config = dict(
    head_dim=32,
    activation='tanh_gelu',
    qk_norm=False,
    attn_scale=0.177,
    tie_embeddings=True,
    init='normal',
    init_std_qkv=0.0199,
    init_std_down=0.00154,
    init_out_by_depth=True,
    lr=0.000677,
    schedule='wsd',
    final_lr_fraction=0.0,
    train_tokens=303600000,
)
MLP neurons of a small language model. Each row is named by its layer, matrix (down: output weights) and neuron, and shows model dimensions 112-367. Each number is 500 + 25 x the weight over its row's rms, rounded and kept within 0 to 999. Numbers have three digits each.
After each neuron's rows, "raises" lists the tokens whose logits its output raises most directly, leaving later layers aside.

L16.down1377:503500478508479499513497481522525490488482439505476497493505481504467509477520449523504501507444606545505482514489489486508522485512462498502519488494497517488541497502511471504479485480488492527489486519488464477483477487513510487512498492528483501497480518465437492524522501502452518576521501508543493506458551503462525527489466522521498484527523516467524425504472501507524448497479500472500529485500495515525522518510537493492540491497465470481495509513507516518488481508574484513522500559495495513502483489505527475488491495520440528515529509496443493467521516449501519542506487523521494509472460449543482508493500466477511504487494554537511499493431510465516491514497470482512481507548516489548513492429492525544507507490488499509509500517507468486534501502470517
raises: "|", "-", "\n", "P", "|---|---|"

L16.down1477:492514549499515549463497508517482537537500610465500495498505481471478464525489518461496496524508508503545507477494451498503490461505479521565487528477521507518511495529485493523511515455483463509483549525511521523529467498482510497537502496458508471489493483471508494525532452468523536485502479456525514470487517507479477522565473471530480501482489502550464494539495452489505507518482484498500418496500530502504506510544463487488496527480517467517532528486492482537497505491519501511529470526521507512469509484438497539451489516474529511539479518493479521485538509524494496456508507535502524534499515507552494473521498509504499477505478490438482500490500527484526482528508523478469481504522505469495527481471504524539496469506480471515475485502500500540510507461531522
raises: ".", "0.0", ").", "ward", "?"

L4.down393:503514473505496500496497490481487492469488464489490518531490494461486514514521509528465500472455634519501470512487505459489501530530485489496491505492486475465625510512507526510494443494511504493520487533513514500479525473516513467538521502478494483532481476503427528491534507493560494517502558480499504513476504516522527501499490526500484509475485486492509466487477496481521463485526510481487477497490490486513496492538525495495547511514499511485452517526489495531473438506529487509474532524527490530497516476500496486512515522519507523502512512466482468495514481428495495522520479472494507497512480489516493535522509498508506477491511565489517489472515530517510507497497516487503476495537486502505488492448489547577508505528522471491489539492513492491513487483454496
raises: "|", "\n", "-", "|---|---|", "The"

L16.down318:483506478508483503513497506493497497502479514515508490518511511490487491497480510517494521492464546558545478493470508468489551512507434479499490521468495500454509493499513478542452457468505487547518479482498498513481459483498499496516523523473576502512472474450471506477495503552536502488476504511465510498489537501493507478526479538476501492501516542427540468487463520490479444510507497473507493476535520463555529520510501501483527497510482535474501500492499491495454471495477512487475523512519517545513515470492513464510500549507480483492513550460488477478513478461492504564467477518513484489499457485511518497501510486473497473459516518499505463532468511509531462540510522503522475483526483478537516504457488483554504511497535503520533496481490442503504501512497475
raises: "\n", "|", "-", " ", " 19"

L15.down1186:472496536486543505538467528467525526505485539499524459495512494502519493501543471494452498534474529489460494462511546529515477503482487522510525522523544479453489534563562485477509511485464487469470482537447492539504571500502502512504504492452491506519529502469502497551535484520449531513490488489526522497521507461520525504519515523494486509526501534508511550518499529505520447520511517482493473477480498494507536528498505508476493519459478509464484523527490506521492508478475526494491519467462507490514525505513502495520468506454438519504513484452517488500493508484510486578457488481559480507463459537519479547480527487490487522503483528488470515483471514472433488520492520491538487514507517519466519526462483526495492507507465537487517477520486540537521513488551480
raises: "y", "ies", "ir", "i", "ion"

L16.down83:518505500503484482502470464469559520455499485508452517520491492478472476477566483513504512542462499468486497519555537535523495528496524465502512496479524513504504452513528518493510510528473467497490495489504567461521529499529531469524472512497500527521522463511472508498489471494520453520499519500559504506480501469569490501468493549490504498491532488509488468505516450516514478492509485455483497456487476510501490455536506491557505480475499466484475516520460511547509483489558509522497477517457496530480489507500522540490493533506528431529488494494562535501520543484468471508462489525486509453478501497520499485528483457558537480474484494470503492508495530509524530501477512497444473493526540485514536509472454545521555528490494466532487489489533486491529502472483489
raises: ",", ";", "),", " that", ")."

L16.down1303:490503540506511540469475489517458502549513582468494496482492489489459468531478529490536475506523511510511497490466488484494508452505476522517479498459522505512521501515516509527495510482491387533495526535475524554524468523481519486527489519456501472473468514456498495530511463458524492526514463475528493473514526519497511527543475483521519491492493493520504515541500485480517499506475486465506426489492513500516512516545474481504510483467494477476531549501511511520509501479510483497520478482508502519499505486437487513476492507474526507525487502525449497486519507539477496355516523530492515523501492492536502495519489511502500478510480476460508516515492536481517507504512483488479490515541467475503500480490499503533515460483479441519498493494499508545523508489526533
raises: ".", "0.0", ":", "er", " c"

L16.down998:543501482536514482449472503482506519526506426471499523492468520438529492500475454491470530495529453515511458514521498483506525504506501534530510542472523483486496501529499484482494480519496484572442512525493496516511506514563470489528498495498471479500502516457531531489452493468512509508496499423493490503493492483500467516523469462492511524526506504493519492518534471483502486509487475472500560498493498508528470529508524496512473538489499507461539554529473508503509470486501490521491496505484491480464500479503523521420528545473499507522488476472501512481502550516477493520456506493482555507493518513514508482536459488537490470477514476473504564498513475460497512516534527489471501490541533509507489509475474535514523475533448515491433506513512497493543537483523514
raises: ",", ".", "),", ").", "?"

L15.down670:431497491515509510483500498542447544476531501487518505494494483499482469500509502495509484481502508509519467525484511484498517477470537529485486497501521524512488516490484500488472496459488461493487506484468522481461507516506474544466481517525505479503486525518462512533490505446512465447520479504459550497474528536500537519513537529499512435481523547502508515516512553466507552510473495488480498496510476498516477514472549491505548493501481561479490503478516486508554477514488482497513492498492513507483529507513507462491497518555498531511514503490465495478503520515504515534491560501524464521476490480541459493517457538499517477499503471492490493479499529514484523534516478476465474470483427515484468464470533502547492469526469521515519423565526487551513479511494508
raises: "k", "u", "king", "z", "ko"

L16.down1422:459504515486509484481485478511474522509494556468496531515509517455482485561501487500520518515502477494526477531491517445552493517512518511500538536494490519480516492496495506529469489491440522499532528520526475501471517485471514477475480506455518527524486502496495507494486494540524486540488486478485451500498537507521514539483507539469486470487519501468490471488526502487494455498479523496504492516512534467500534484551496481507489521494524468469484503510504504498489481485500531508489503479532443516507482466465476514555497525505513493521487565472499503513509472512487515539498495469516503514484487522503508518530521493520558478462519541474506526513472531485509502541494518529473464441519488489484504475470488525500531534499525481540497503558484467496536525489465487
raises: "\n", " The", " This", ")", " However"

L15.down679:480504499499488514504490485487501529503489584490475507521501510465465512534511503511497528501469527503527442519468511493522523505506475488518525540499462527488521491493510493562461485481457483510513492510502497517463486463506509490469486478446539513514487491475482478505504467535507471530483501498474479498480525490523506510499491557483474471476519523454508470470486498500493433521493511476503501482509518460517543509554490477512522493489501494484470478527522484495496482483475524478481535498514480519494487476471506472541492535525474490534480559464468500506496486493517517535513482489533506476459494501506528490537504494513500462491515541457489532491457529501520476539504494495484460472515466486524507492459510502528513530507506492558529506531487456484519510485493490
raises: "\n", "-", " ", " The", "|"